{"num_hidden_layers": 12, "vocab_size": 18922, "norm": "rmsnorm", "norm_eps": 1e-06, "rope_theta": 7420.0, "qk_norm": false, "tie_word_embeddings": true, "init": "uniform", "init_std_qkv": 0.0485, "optimizer": "muon", "final_lr_fraction": 0.05, "dataset": "wikipedia_en"}
MLP neurons of a small language model. Each row is named by its layer, matrix (gate and up: input weights) and neuron, and shows model dimensions 80-207. Each number is 500 + 40 x the weight over its row's rms, rounded and kept within 0 to 999. Numbers have three digits each. A neuron's up and down rows have the sign that makes its largest values positive.
After each neuron's rows, "fires after" lists the tokens most often just before its 100 highest values on Wikipedia text that the model never trained on. A number after a token or word is its count.

L7.gate575:515472527493436457551494471491406489523445511496540523517519509539490536485499493461542476501490480472532459438555461490455532510472537552475532474528547544506487452579545571486479492515488553498428539532482435463524499462549464540578497458442481439486536546516521476471542511552531458555483546545501526487549517559464516558514570490468534479479446522549466497509437483498447437510485
L7.up575:491550486495447510440497443492492481516456459481522484583509488504548529464466537546586534453539517496587461477422510532457521476532567490460530438533450510536511490498568474476443437583530462508473473462489518507517481464545566523580473496429559522499541510461537564514454520574469479440481503506564535445525410502490425483507493566510474540433477546494483505475509456498526473464526
fires after: " (" 59, "," 13

L9.gate229:492505501504456502483430489491538632468508497472530472503457531493513511487483504495508576481486484417569466520523564499486512443477547474525473420501542486403525503533534519506508524476569570485490439562525481471486486512518484470489558517544538478547526536470492489428519493549573461545462555552540459594545571537557478513531526488483501548492548544534473514493510519579451443514545
L9.up229:498527535488483536437583492457565546440488514469483572487486436446528498560528500482462485491449515571551498380460491524559560411478542531524491469547503526475512469566503522502470517524456592515514478456529469508545590510448474444480502515503500547515544514571422546496532512506584493519513454486517442424469454467465457503495442473540547521540461533483413542478534508546475462478459
fires after: " " 44, "202" 8, "–" 6, " |" 5, "===" 4

L3.gate470:475574528490455558546443510550500535502517515464506505468484513563467517467517478484518550586501497547517524531509582517454516485449422459464540527488416509475496455451528575420489511584441538472531488459470509532386570481545482469543466538507406498454468491484530467516535509455475472457588487505493495391432484537479547461477483557485511529479546505602534469453535485473487434536522
L3.up470:567543498505479537522506572505502592472571533532470534557502535454451535427563434441472496512513527549530525490449465503604466504536539468505512491506448488502543488511503494472530554508481539499505418448526559463503463559447522474502548537511517512475516499510583537472466492575438455567538565501509446470467480521567550493508443511566506556551487470474553541456459544434552489586572
fires after: ".\n\n" 26, "\n\n" 13, " " 11, " ==\n\n" 9, "==\n" 7

L5.gate498:535522484496575433462515537465546440516511515509502432403512448502500500406512458486454485481535496553561474548503473533463641483483440448470447529494464447509553546569447498530503545499464434483486505464539513457470513573415500549470514485551409503535472457623541491480427547476490515447506505472510510543468473511478539514491464553536449512534429520468489486438548450506505488565484
L5.up498:535568498543523497441515542543574441474485547495450465512525532503563459536556499477441461498517485439553521529545477478430460548486528416459518484461516452434499515456470483532486482499483455523490533527494460550487547523466463487491496510484581418559452487540444547531460566508495516441531531492526556509458473396569536490464469462491485462521443540449479460545531475473506530537482
fires after: " " 37, "202" 9, "200" 7, "201" 6, "–" 5, "1" 4

L7.gate220:519501496479536503475526511513510438553537513531503489455485569382443494531552448457520549521466520413466528481492471504531593504513469528424538482489521480499558496462490545508507498456535469490489501570488484523457493483516470470425503495505479480529526498597461577466422509507502433501496478500503505457435508461494526438519547496474482526497451534563454536519472515475407512555485
L7.up220:422466461474525447467476475464522523501535515546549548483499530437484560560517430531512460485496456567459447485450487512488483548449465549456529531478511480495438564439496407471459508510561461521482501545435544503502467532495534494463535473507537515496431509523456547440403469452474548500516458543515493523464451431504478457552537504542531495513458518477502494540429518511466544457495
fires after: "," 54, "." 8

L2.gate782:542568571403503476459523538572469534477512520509513577521426448561555493535477506500463609478463494563503523547542543512489561526524508449494565529502400524508585483513507506514519470541474473504456445537536467547547500582449583557453499493410534500558457510480565481534556482539513464519513516433510429507522460484557512439491478524454445523551491523500534483549439451498470475599473
L2.up782:503548518512543447478511453556481524454508447466521495522474484567477524622491522545436433539513484473425515548564567454498546535533513445532519538483488504547527495501440492510479479475507426528514491477504553532509515535484524492529582522444520475497480451470513518556553476454460495441504452553507446469515546495498531447465483526486498434492488523560470467496488408502483498494494
fires after: " " 75

L3.gate805:509445531545501448525557459461523487519556545528529489517447540519508394513485502476478499508482504486445550437436490520404515491525504449449577464507515514466554432488464593436461514548494450485488561419504448532516529508480541454548502550457478428528511469449512475563466560454521450471474485499549469480528481558493561498474479510502503437529420600518498497482433523429515533373476
L3.up805:531469534517489498443573506455544479459527531507477464530447560480494414495466486518506567539560554495494528498515486458424539487533543496530515493430492483486532521506548519473453635538521503538485532555581492517545496509442457484557440516480514520546494507460583475557563503525529372471504500541566457508501501491564590517485446512513508473440508529490529547487445542440477547476515
fires after: "-" 22, "196" 12, "197" 11, "195" 8, "202" 6

L7.gate200:498476450511507458467483468564478460550515479501488539462446564376505538449542452428545520527549562539529485452456479453501515524533424494458581423531465499516536449455548477512484492524512502552467454503506509527473483462452562479497405499520527557509477511511490530496467494531526532514430460462511621504501562502520525569500513566521539547451447517415476541473508461495463471546547
L7.up200:546522516426497442447481535472502441420530524506524527480515449522415477414465547438499457564469472475482468505466539538460603491523503557461430506524538475566515533541501543476540529485519473535407516510453458499519480500536518521490544491476551433487527523489421480500454469497485413526448508513467519511517512440500451479551494393559545528423492457634514494528550517457507483509437
fires after: "." 29, "," 23, ".\n\n" 8, ".\"\n\n" 4

L5.gate372:582491487521505511519471501458438480484611461515503434497482539536508465480531452424503397494502515544458521500458484520400442508504517465504494503478525571506445518537486461522491486568479407525460520504520467525576467488476480588575564564513496543421456447506560533532479515484534539498480523519546544470517539442434511552535500506501405449472535470586500566474489471505548447514510
L5.up372:530487493539447538516479507549530548489570483488528540515513442442528505510539530425540450533432555482436515541531477490456556541534551490523472448549424515468499466493542528499442500553524429539428437509459434494526488536523463500528563538511451445396442507455587510472429494455506524503414535380472480500508484471467546578498491451525519426462476463454549474442528521427538474463437
fires after: "," 34, ")" 17, ";" 7, ")," 6

L9.gate666:478559472499487434466539474531587501524455453539516489427520476527440498545491525563507543516525540501487502526483553491425516516588568474533482542459490446483524543493480517438493514547496450526541447473555548499527480595522515484555562500591467466491480506481562455450345540495569604511574526536567546487524519494455484481530477497550476493436429454438429483511435511507564534555573
L9.up666:503487513490497486568511501597540459521537469483537518500487554512474501565446427586510482551546479522481470483537504474546545481493532582521536532503488500504448478518510493442472481471555553545542556497576486620477502457475480471519519482491458517452523580504427537522506541407458538488438514527495443602542503482505521525464523510503567533546456513530484596451444472526451518470494
fires after: " " 26, "0" 9, "-" 7, "8" 5, "5" 4

L2.gate255:557479520447556509525462503565453449581452521515524576474511479506563546454484496558453519478489467493523516504526507544502467480445485535515504585414552498522490468512511483507494519505479550473554573443494521555455561513499442465474480495514454488413463510538519524485529539493509460375516501521491455426518431538491497533521516481501445518498514495519477480526496460542486531490569
L2.up255:501530590530476549531537440549466464545588480475488490512498523476506472503494552511428498522432485463579465480490515565539520485481485479578524524468549502477555527402444563485457541548431436499499527497517542553489493469470545491547476453457573492442366473476456529519499454484536510531478499502457521446461531515474537511439540482483471500464494486538561489520450518485553531462490
fires after: " (" 20, "-" 12, "–" 9, " D" 6, " was" 6

L9.gate184:479497466545514474473511500497460467405537486501490454555557518477452527518483484437478533516473530486531562476467496575492495469501486453473497505560533487508613544440440520435440539563487520538519549524505567477516525547488472554520491483424540425507482477418480505477446535514445462472495452490468535489493492499439480553453512530509480532567528447507404536470475506513496508493571
L9.up184:452561493565543490555496439503534530365434531550484437518542482459497546495460568534483504529477515512584472471473580501434516517501445495485487456558494454542511564516485515453527450517522474533503549488566555557484443628510450547550611477510500474527517487476484522481506519478435581496476447486472499521407445480564540531532457519479493484572499527533505535458447389430489447461506
fires after: " " 47, " $" 13, "." 6, " £" 5, "$" 5, " over" 4

L2.gate241:413476527551510527510475526503600602502481490466543493513484458568457458420536466508511498461484471556582461562573519519491467518481518473514515490526550464472496459551484457524402567466499476483456505514543490514438514401552467535451533497443522533484509480489495531394552508510515458557466559513476504526476486464541542576533474441456413495467518542540526488529523540552476531457467
L2.up241:452469526534492474465464533492503528457514447550502458492445496466456527423520554490496560554553496515492477549492501600485448482441431509511542481546542493448486543478443454476396486479538468453458611462517504545545575397493507461488503470538505415513526492500510478465535517487530550498472537553510435539555482457476491521454482427526549549532457466566433557546453524488461517471512
fires after: " |\n" 39, "-f" 6, " w" 6, " |" 6, " Re" 5, " (" 5

L3.gate284:484499458557488565519430423446525528543524452549457474482457472534507495461545478484481506531472428605503464479508505466478514521474496561424443436455486444471522515499498494536488484566467453482449450466538522449478451553497447492506513510488488483454503476491500497460465461474575506546489562493565568543448518497490461496503484505516517554464458515542563545478437534573474433476472
L3.up284:467545470560532534525488451419577502484531450489488475464418514581545482497571539495447516452510452514429531484485501541496495467479497521560522519455427463480500534464556468496442468558525548490472492517549554511540444550454506436452497524521540422502518474489456501463501540518536438503481512531494525487491454539473523543538544544468531545481477444537514500503517539540554497425497
fires after: " " 46, " H" 10, " (" 9, " Ne" 7, " |\n" 6

L5.gate509:434496454563568421555543483558555525543451485470516538492546457535441422472538483528460503472421482517569517478631525556501475498482526487531513457533485548556496474507486476480499498449555496463543525560423518434440465517501461463497437483556505526501534496540445469515530537427505473496507492487448501483488488499584532577507459543495553526466545565503492538437583515509543487456503
L5.up509:519562494511483513524537504533517532479528577504508508530464544440503487544559512579526471500529510525510482549529522541433494499488466451537465502548615532536520403492545557534521480404511496483509512457565483504517543506494425493540481520513533478479560501541562445518569465453542530470533445538500437516532491438537552555464473489550514440548521514484519505490473463469495531426506
fires after: " one" 39, "0" 7, " some" 6

L9.gate648:481549515541501490505577498479477528474506501532545529489485531559588489514503465492493516476527493534504415522506508524503480402512508480561499524451521492477456562506501498496482489468442530523523548529522464528574489496459553446477532485539509485509487513495499482542482597561503546478449560605441447533528542499448558534505376529509527555561483483484451462494500466497590449497479
L9.up648:486529473501485516529549477543490503446563481499452490578468542459478557552505537517506572495515489473504471563518463480425460443533501485522523516445512558500541540543516465503509444510502528469517490570496533432455477540488559508510529427490527537469516470573538512551495548437516486496517464515498494522501541495476511410458468479477512526497458528479555509538420458512487493489439
fires after: " " 61, "–" 16, " (" 5, "4" 5, "5" 4

L2.gate605:499541543550401479535514531547491482433534511476528457511503485476621548560546479495529482503466543497480523510504396500495477489492518553495489524440449443530551564514555522557536531498545497563477474542513447478450500524439475478523517497580471441494439511456477514530526493524499511520534541550525437432483489559544524495491442538559474493502470512528452475540426517472512473523467
L2.up605:522524505489544453440469541509558458482484510550555507438542481465420520508552461518520498507443527430460424476471442469513525459509539548419529523498499489489470493499494539524508480431536425498516507468460566487552520520494493533500562531524520489541453491494475502532480406506507521508429500505530539497487448503535485529495565458542428489544569533435512463462482496563441516537458
fires after: " was" 23, " to" 11, " were" 10, " is" 9, "ot" 5

L3.gate756:498512439471476503513553455515535515540567523582547516500489536444502544511497487406429505518502444560452587502480487545546501470512434482400468462507526539411498465494500488466556517533470486504423511457491485489488505593552483434536445513492443535513538470460482525542511492451481393589498552491543479540487532555524432448567426509491493574577534486587476477435533463465457464442524
L3.up756:562494460533569516483484529518529457418520507491572530493599552497507503441510508556459506467426476565467482481474518520477437503548570538426392502448498574482446502491493490566496503533487531530470536485445525437510511479450571464510485550498487473421503490500488516485489460575536454548500487453502487545450522512487498520505476478433515530574525458472472526418414467481456449523514
fires after: " " 77, "–" 6

L7.gate138:509468503467571594516554527553535476467504486475460472502474526502500500479498497500510618574559469507461446509534551461482500483564505446462503505489489508584544481493434497464441491555449487454496559542513455476468512553490533525537470524501440431503505517454526465517492512465540448435512445458430486507446512505441395495523462489538472455510439502504527615448574456522435493477476
L7.up138:538560438558498510448516508451513490502447499520527492497426425447486447529583490494495470491430456533539433576470442506467536560453463597507459551480420473506514522493477504492492527500558486477530500442415539508460564472469499484474492507471543537559523559471490494515473484541497553528498450470509498476529539478459544488452551506500507492487459477564563423534569529520537443600476
fires after: " " 40, "–" 29, "3" 10, "4" 9, " |" 5

L7.gate273:496526482529487566455505526464551506531534428499495466483518470451590454538477507511518559550540530478416389436529465523497481469491493434507586501520461564549423484583464517499455505483538479493484451512517524527463437517492543492523494486505452638511457478516457571469496433532538509437481515472498524517569513503535496463487443447487477425521583499445497506503459510440426529540472
L7.up273:549534505497492544488494449558530435446541522555410478535410475417474493507512483517525508442471444494464527457550480545501541533580574533493465555490427512508497539604451580469455501480470487484562504492466490500478520529467513460483458524467447506523525473514537499543473551536501488483492461481453479578445483508491547512492485525556463469566454536491506464451475549557469426523511
fires after: " " 30, "202" 20, "200" 15, "201" 8, "197" 6

L3.gate163:580481497450549536512485504499540501417558565562546485463493535521520557430473475450515405540445490517493495424517516438472479418517538481452520487511533515490483475512507563477566514504423558472591538496453521519536470554444464472510475525499426489565511540499473453485466555498491479522479471492442481542510499545516484499490472514458492487524434490524555536482464524532499569411505
L3.up163:513489561445507513537451501501559508472522529514511510517504549513513499463512472499527468498519434588504431516435551486440430493490490560440509441531491448464515564479487553476515477499499545479442611467438512598455535605539491475496488587531403470547482533503496515488481470457464516497509542497494424510431507491550442439500471523536512505529497491532485482477489482563559541413451
fires after: " " 45, " |" 8, "–" 6, " K" 6, "C" 4, " (" 4

L5.gate503:517483462446489530467551576500478561562492541524447496522428479503476504507429483521489492550491535441532545447494585526507458476457476465492478482499463415489486448507456503544560483405488485496497511542546541395497433481458430432533516374493492492514486490551532517482459606440514428499498513448528504465544541528455468425535511395463454540523497535518530521526498550482507505433452
L5.up503:468552460463536532470428551574512489533502522498514499530501500444565381465467446502473471495518438468467514454436488441473580562564570467563515525524543463490482495508512526533502448476517534549436500474551469457498459441452439501548473492513509542512448503473549461482459492525500520416508522527605546471491517433583469510428472517553476532476495487464481458536547501517533460398487
fires after: ".S" 29, "100" 18, "0" 6

L2.gate712:525515580485503514519540452482563474466551552497503580524584520462485485518464478545548488475464502485496500537457489495450561541491490518502526501518477503466519528515475535396481481465525545471521551453528489587480470456472500602592582536480517470594515447556470491428435562489532500526501522467492437474508539578490442591544499476515472463485487503447421492523450473515465491453487
L2.up712:508468605447524498542479548520579445550546507463500529484513556453561489513547471511465487424509551521510475535505529454451541559574489503534459494523485519431447504557511467428469516465453500529536503478499498526528469481461535602476549496518465493593547508462517498430476561528537433549474509402523511515560583572417501509489435475428451484496433477470471504575465511509505511521510
fires after: " " 95

L3.gate228:568402403549495457499544514485563527506454452430503591527534510510500503539503468541622425466475498498514496472480460442492516529570496476436476530428528495471508525530471501480522569492528447529498480516520538476489502480444542483517584568502542510497549514450489466514531440429507493530464484455528517469517529520553490433444561461523543447484390521487543516515485550537443539476460
L3.up228:522512446450475505521453424525521456456488481492567542396484538449531530506567490563523484513469458533544497504483560525529448512488519432509536563478533490522539465550486503494477524446497497494498496533507471482537472437555440482530540443452503494457524521477495540475447454485546470481609539598525539554508561562524478462433616362479582494410518502502452552490460508548453502505469
fires after: " part" 13, " member" 12, " members" 9, " participated" 7, " was" 6, " involved" 5

L2.gate90:572548531474488514486509589452522479488545529499515546517454548557453542477453440439530453500515548508463525474481453513530555492550462436480454541528519451501499487446512514468532517473502488499515513551507468531523498497410437511473500501523501505537481555500501478494463525520471452599503524540521460569503577529468546533479511482470467481524506505460496538498461511462420450509486
L2.up90:488510514467507461497542546511485443429518469484452438528468490432583508488577512580524487462511528501559450500557540448442545501446439522494463527534520522502545490477494459456506547457485491441532520449457522537493543514523470484566534542494494521495514410537524538557494468428449448468503545520549556477505465500413490496531490496558437495559555544511524451496588514523516553558497
fires after: " was" 20, " is" 13, " has" 7, " had" 6, " are" 6, " were" 5

L7.gate591:475494556421504600494477511473568449508533450529533507510550457511473514449492492509451522560487487464532488495471478428512484513504580516554479530452500549518520497437443583487557551423530494442522471401507507475475454485532478466483538484505515521463523480393460484503434499562544541446572538473510439469465488517539475544456471541496570480465531452464474517497464465467459440507448
L7.up591:486485520558486452431497473513500495461503496518489496447543522477486491503482496486473483562496557491548426540483477451556496525514462473508496535486497514539522434511523514524606464522482496515516516420472498449385485555453523461442544488485464564464492555470504532528443446522541474419575518503501550490492537475485566483471526497519475470425496469533427521466487459531472469522483
fires after: " |" 27, " Al" 18, ";" 5, "Al" 5

L5.gate322:486457519526535486555600487465468521460500543539510565485470502505454521439498412542491505485542463470504484418477487498456500484516599471464527514523454527524497501500525451514456489479483507514519524522446520477471500525420571452544473412544423490422504498486492502467445519515504531549517476501463490570529504498505540536423502407531454555480478501485486450539397500489445499527532
L5.up322:561495484491425526471488501530512529515493508419503505553500535540491519494499479554517521543527486434504510489507478464523533508560526550526500525450437423530545501489422536546519477503431542547476527496428502520547540449519517515483497523490470488419519508491548608447493451526457501605408483440503521546557480424419504540511488515451524509485499434388522462503546531564525459471482
fires after: " was" 20, " is" 10, " he" 9, " He" 9, ")" 4

L3.gate237:501502482509553552506554478483497536489578502490461540442491533622552471459496531467510534552486517522513465485534589512450478512466458426542521460523501536524441495472539549401477557517515510659438515444490535499548483463519469513523451508453476510500575485460509425494479505433504499462477517505502470512593550534539460569548499488500528577446470515527448451431437491531468588505518
L3.up237:578496532467533541481488494425544560529588573515478471499499527576527452487465462435485524527491456540482480492505470517480475454521536483496487490494463542529471491512546465404518479537541551550474536410490502514545421562494451526483506482552480545572479384457445494521497500458555475466467495480456508520540552467487455500558464454505507618504484451554453498417460492532571609510538
fires after: " " 66, "B" 4

L7.gate233:466519474556486500532532555466521429503489513439576493538508520542424498512468448503497542510485518560548552481504484529449439469514520482608454486562539582552479484512521522468545516519478516509523497460457547467492507447421467447485483551475504499453511534511504581444507454473473537481514571478499558461489452521477468511523487492434462427494484523480472533470443481505526490494501
L7.up233:453480535551570527470463464463485485500542490539481502492485445509541541477454541432468500541504531553473475546565459511426511478517473505489550457513465444456485455452478531515451463485519539473499564542477480540481572488533517539484496512490506530505484513493616494468478554437493469491462505462508485546519581526506464494493537426577493557451492512533504493568494500546549549517434
fires after: "." 37, "," 14, " In" 11, " During" 6, ";" 6, " however" 5

L2.gate185:515455526552449499511506521521471509448473465536482506533566560485457500418524445505456517578527439519484554478473481489460467492543471573549456489441491474502437445507493517475548501497461533444496520507488527542497426494532479510502464452520539523507501464481501451459496524519506483510531489527596438539526522445500399515524474511487488409525521456524471501487547481450445613526524
L2.up185:529498453531448533488488506516405448531517522526515517440497511477474505497509568411494543493554471514595515552515512513529524494428518505509461520468534508508531458488515557520492555484463496559489491527550549486439440495545546535466486519494562538476544480498554439507522495527516522425596489471459545487566444452519530513542524494528493503486488515553418446488466516422491575561527
fires after: " " 47, " d" 7, " D" 5, " K" 5, " (" 4

L9.gate528:436512506545457533504548580527547561449546493472539482501552563468538470568474535396521517508487482535560423562463567581513466462513470508539526488523499464532544558459520554512432505535541497500551491519482537646464488539548546539451516501467477524484436496500513531501478538471455568485529494485414506439547447523503442513501431489534506482477529438493499490548512458573488444540489
L9.up528:413524536508487449491503465554507512448571547502547519495536566447529521423495577503539490599514502523505482464516523573574446445460486517489523464527463534457471456505522513431521497417519485474387532542501492525469513517491491539505484435510549479492548481516523476466537525468487428572546457429482529536549468494472601512497548507513485552538474473464480490529459503554491490491444
fires after: " " 75, "–" 4, " (" 4

L9.gate373:505508490523451474477430501525490477478474504556500522517557454526487540459479509414578456434477514540483462509509531504501491531433461499499487470459554519556525544509537478479537556539426501482512488525444487487480509413474554491481431568404473549554515529515535536531490535494476528482495479429593443473492508495487568603507456572574481486512520538468496523522543492554462470476491
L9.up373:467468516545542523424502503524511470474555489464504542497486467543515486463530485477593550573486512486495507536487549493497491557570471502472591484495466454475517623479532505474501528553453445461560473475446476443522542577445592570498433495431444460523537525491525517480458493577489553464518476463455533529401477472499556466539508518541502442543459474444443604536546544496474501472516
fires after: " " 50, " (" 26, "–" 20

L2.gate116:456483466568543454525498447474472508575476607521492506505512427522461524503536484435501560543449445495441561441472518506472527475587511480456513512591471483518456514502527521483500499518460534491534537463533433448528513486474521514503514515478514450608515506490517501477537409438527465500561553499470515470432473526483565515509617519483513457490553587445513522487511516479415515525530
L2.up116:487492541501608469446583510576504506534493494508563490530470464597525544493493537482487503468424427473442483435432536548487561498586531526567444492453506435535464508426514545555436538490433536472536527443489424476515527467566439532428595559408546380484482509450533509476541476517463485521510473553435536504487550488457501485455544458478490459472469549475491471509462498506487470558522
fires after: " served" 13, " was" 11, " he" 8, " and" 7, " to" 7, " appointed" 5

L7.gate568:458479504492571478476479412522496476477527529465488506523527464553422532508510434526480508513442552463467512517443502459443484515488506458434526498452456400524652455462498523429424489442507489492589475538476483443581525473506584540493452474490426473521552569554531517504393519471578406452526479537484563408426476473528528535484458557504550532474500494518481518521493512501513518492469
L7.up568:472514505511519521549453539430448472463470520462494544470447463503440448441549492526524447508505477518518438535524468532528502484555582490495484442518534467557510491475453466530488494567550527517448602535512559468537543528478494501457498487523463455536537472520509477497486494583511528435545480409485506512464431542490468496551429545567508532494430556519494521467481559500505552520499
fires after: "," 38, "7" 8, "0" 7, "6" 5, "8" 5, "9" 4

L2.gate237:533468465411517471542478470495510470532535487490481460486575431502519510486466458452557513555601549562460544456449499482554497501516521535396542452512498467525515452526526506470542469494494476563447471537508459540473521583536478508524480488465551502510449563406504467468563450553433466497544469485488527529497565569599474483506426496454505507478538460516502528430468480467488496563518
L2.up237:524534479444516450489547452540555493498532490526551466499450529491445558498482563544515512464494560519485472445516533430438522518572454454502512550470422435435566547430526538537553446494554514535547537506530495467482494485430532524484524490441558513498544523485514527477410541486524481538517493501595494473466508474455478536498550538447468549514451484501501444515416465488483478539537
fires after: " the" 37, " is" 19, " P" 13, " p" 5

L7.gate192:467392490427522511544483500435547500465479440471574403515543502464525467559451433410512475516501521502515512434495511501490438516490507485488509556525477536486555444543523459391466473451557574558576536446443514490402437474447515489435506499515482471538403486436506492606493456531510504527512551501456508494500472408508468537478512538500550454518515428537529550409519527475472472564540
L7.up192:519514537520575513508552526474560578409458453457518479542485483510488458525483542496499529502498504438518526541529486519446537517419502466452470537434488585490505458448540418510486456544556540529546548501523515506443479542488427483436518529487500514516464511459515467459484523512555543503518499463516518441448481462509467485476506448477559488478520478483452564532522498527479507574516
fires after: " " 78, " |" 8

L9.gate39:519570572498537448480473439613480523495557486465547525473524517474523516523506508534531542498490515551502526482470517533541552541434553475486521494517505449485479554510473464492488480571487539542554450510459544527513483512500488523527453529479527485534445517527481484504485549544517492452510496484469415449463520517537480504511505587579512492454428512519476430431514522474531543485480
L9.up39:477472544509535553532500458502538458496509489466524505491508533525456498496599457569492484497416456536549520498447533508547517513474504488456537475466473567532458475478557491570524588526454573505537524467508455521493515504406465429471497432439585520512529441489514474484523596477490472570543533412510551495494541483518480541552533564486439514452507524546525446516498508458541479509565
fires after: " " 43, "|" 8, "\n" 7, "+" 6

L2.gate402:511477561564538438453547513478471541461525475432577489526475453539489502503512548511496450505476580442554505512468483523499540442535485530567462528489503529539460506459428553511510459486471416514501527462494455554500459563471530431473542523553559464557422458522462485465471555526528463520556474498538490524449497532501534476429512445480451458543420492499454606507456491573511526525488
L2.up402:554529494564611525478473504446440481499526449516529516459456462496511445560582521568453519512464486492513515499493517568541426462511526471552429549523548503500531448529468563540468468489571428485452530458502506491572491575477506527423527526505562473533440481487450551483565558458543609521503460517544481527474558502509470489474517567518521549457510445511431579556458395488537562448441
fires after: " " 78, "N" 6, " N" 5, " Z" 4

L7.gate637:456468525493502440503513544480573404526457507523514507512537490529493512489526477518496548464473549450412529548448524485543508480509413548491450446517461516504500513501489490458475403497509508492564559519531436536480500472481521506445546511479455525454440560573452457440462478499461464522463470450542558503492529461481478502522523396504479488484532490544429596476479584512444527476463
L7.up637:498536438503504441517480510499489493503562454552524499489476487454476476520533513442494500457421494503537442511512554490513519526489530485487542582525524498553543498500477514476580424453477430510414478504501494521522525398431535523520473491507513516499514475498520477523561484446565497516433530448502534544452447434500464482519535499459516419411431501579561550535505507560547508465482
fires after: " " 49, " in" 8, ")\n" 5, " |" 4

L9.gate230:488471491453534529489499540486495557556472545435463523493458549459531494447512453499434411551495508532559546489470510557460566424467531480505550542544523510560502552483509482501472515492524484492559542576429488478513492520382604469511532474458510453577488575471505491490496496457507541484553443487541548453485511486516580559485507445521514506510509564546506459473487439528516449532467
L9.up230:541432468465561514564425442517498520436543460448485562545493553543559505463560519461459481500495489486559499469461525503530472519518477503513464401464513534494517502467434562509438506448540507577495587595418528534501497548466498577511524520454496532458545461428508494523533562540493523463451438509492487540490493575458422488522602450456533478569466526524441541576466436468549543499464
fires after: " " 60, " were" 4

L7.gate167:473523550490542516520482493534518465522502535493430499526506491421412489531488425546573461479540539482525507492424566546454495477448461511445531497507550486464452519462414546466546514457457438449492483580484484475558537479480516533526443520438435456510491529496454452454427517553483488488465392500521482475458528500496478532574397532441548531486541432568444502443506448481489495522409
L7.up167:394460487422500540508474514521555515475515501490471493540551488489491486554496503506530440569490576524558541536464513483556539467447435522569566470546440522496507549452529543446540491511493544556375530501525446503537443538467448509549497484485481496483463517524565488512526488490490553509544498428416458483521546534562512518475462477500459513486525569525472489449435497581429498397464
fires after: " of" 15, " over" 11, " $" 8, " about" 6, " than" 5, " around" 5

L5.gate265:519554535436504518599535501433457500520438455483453488487538534495558473528555536464513503478606482521528573572482494490478523515531478478500507516498523509467489543502574551528505506530455567529540478566507504452487501519465496459514462518496525493496531501468507449487541474513441449475448532548508549567380511518528490523494477544494493475483551542447576490509442455578467486527527
L5.up265:511490526493495508491529542499452492465526410437477529553522494448576458552469491513534495561515582579526566488454510469536540483529480519553460477492506470452512521493482503479462481533476526441473421585457459525502516437524453504539469479510527488521434472471536501476508544516452486455419524494421415535488447542484530516561427577461445501441540554554532549514536480516507528442532
fires after: "," 27, "-" 14, "|" 7, " (" 7, " was" 6

L7.gate288:469436511460423477489493518444586558484546412520515513458505511507452552558431528497487514513464413491467477489488544529528532480508467452509522489501450491506486463519507479470531508508573453548452487500443477537536467420459469573535532393508476511447501506531410467499517498512475565512486515581602495480488478520552512465563527582443491483527508570534497502538459433526446444522471
L7.up288:510463593459479547497509502577560546400531499532525549427572468503589479528536494549508518476482533506487555509526522435538494534517597472470538524535557498526452454505472482515512528486521503411558491506557457518539554474520535522501489529557505447551476498515473473526470549527500464570460562523534418506469595605583555530501510536419524476586545499513564535496476490551566518434405
fires after: " " 51, "\n" 5

L3.gate635:606535539494515513515508573497511503451497463519466491500514545575526509477484486519569568557466461558530501495484437459502552479513546436501482471437514439470476559471502509492490447473498528451463519490468479508526481582448483490482521508518491483497526506498548539522471462498549555516463523516544552492449492513546524561511427616544440539562441544507438477558488527540592517446496
L3.up635:551488589458536550527561518470446462515524545491485478581514542524547498503540540427514506526498413457503540505508443559484546527501468524523507485519541494519504509531464452490550501520436544482442552460485472500514459503517519456602513539475479468472563567481451534480423510508583485531469559511585533480403496583596502546595573515537520533481466494562494554492478558512495535414493
fires after: " " 82, " (" 6

L7.gate293:481481526510569550549506555506576467540518499505487533456530499462487490492518539509532479514487434479488528531486486511470564467531466494520549457492489468447492472511504483479507502522531431508494573503523529450452505522471417497574414544479461564541512506441511499487469523523531470452520579502512516523460479599588478560496447517530510457494524533429523491550451478513425536451496
L7.up293:548537534505572552574444515566462513448479436492535529476463568506472534482502504488539535490478512506430543518502530537528504504467489508478478452526490457512477541499468470516486550558489477438408560460569536497477495498462539505520458466502458567549506509462518490514501528586503509498482556522459450510469472532507445486505419433508508476481534539476531503531510489533462592500544
fires after: " " 29, "-" 20, "–" 8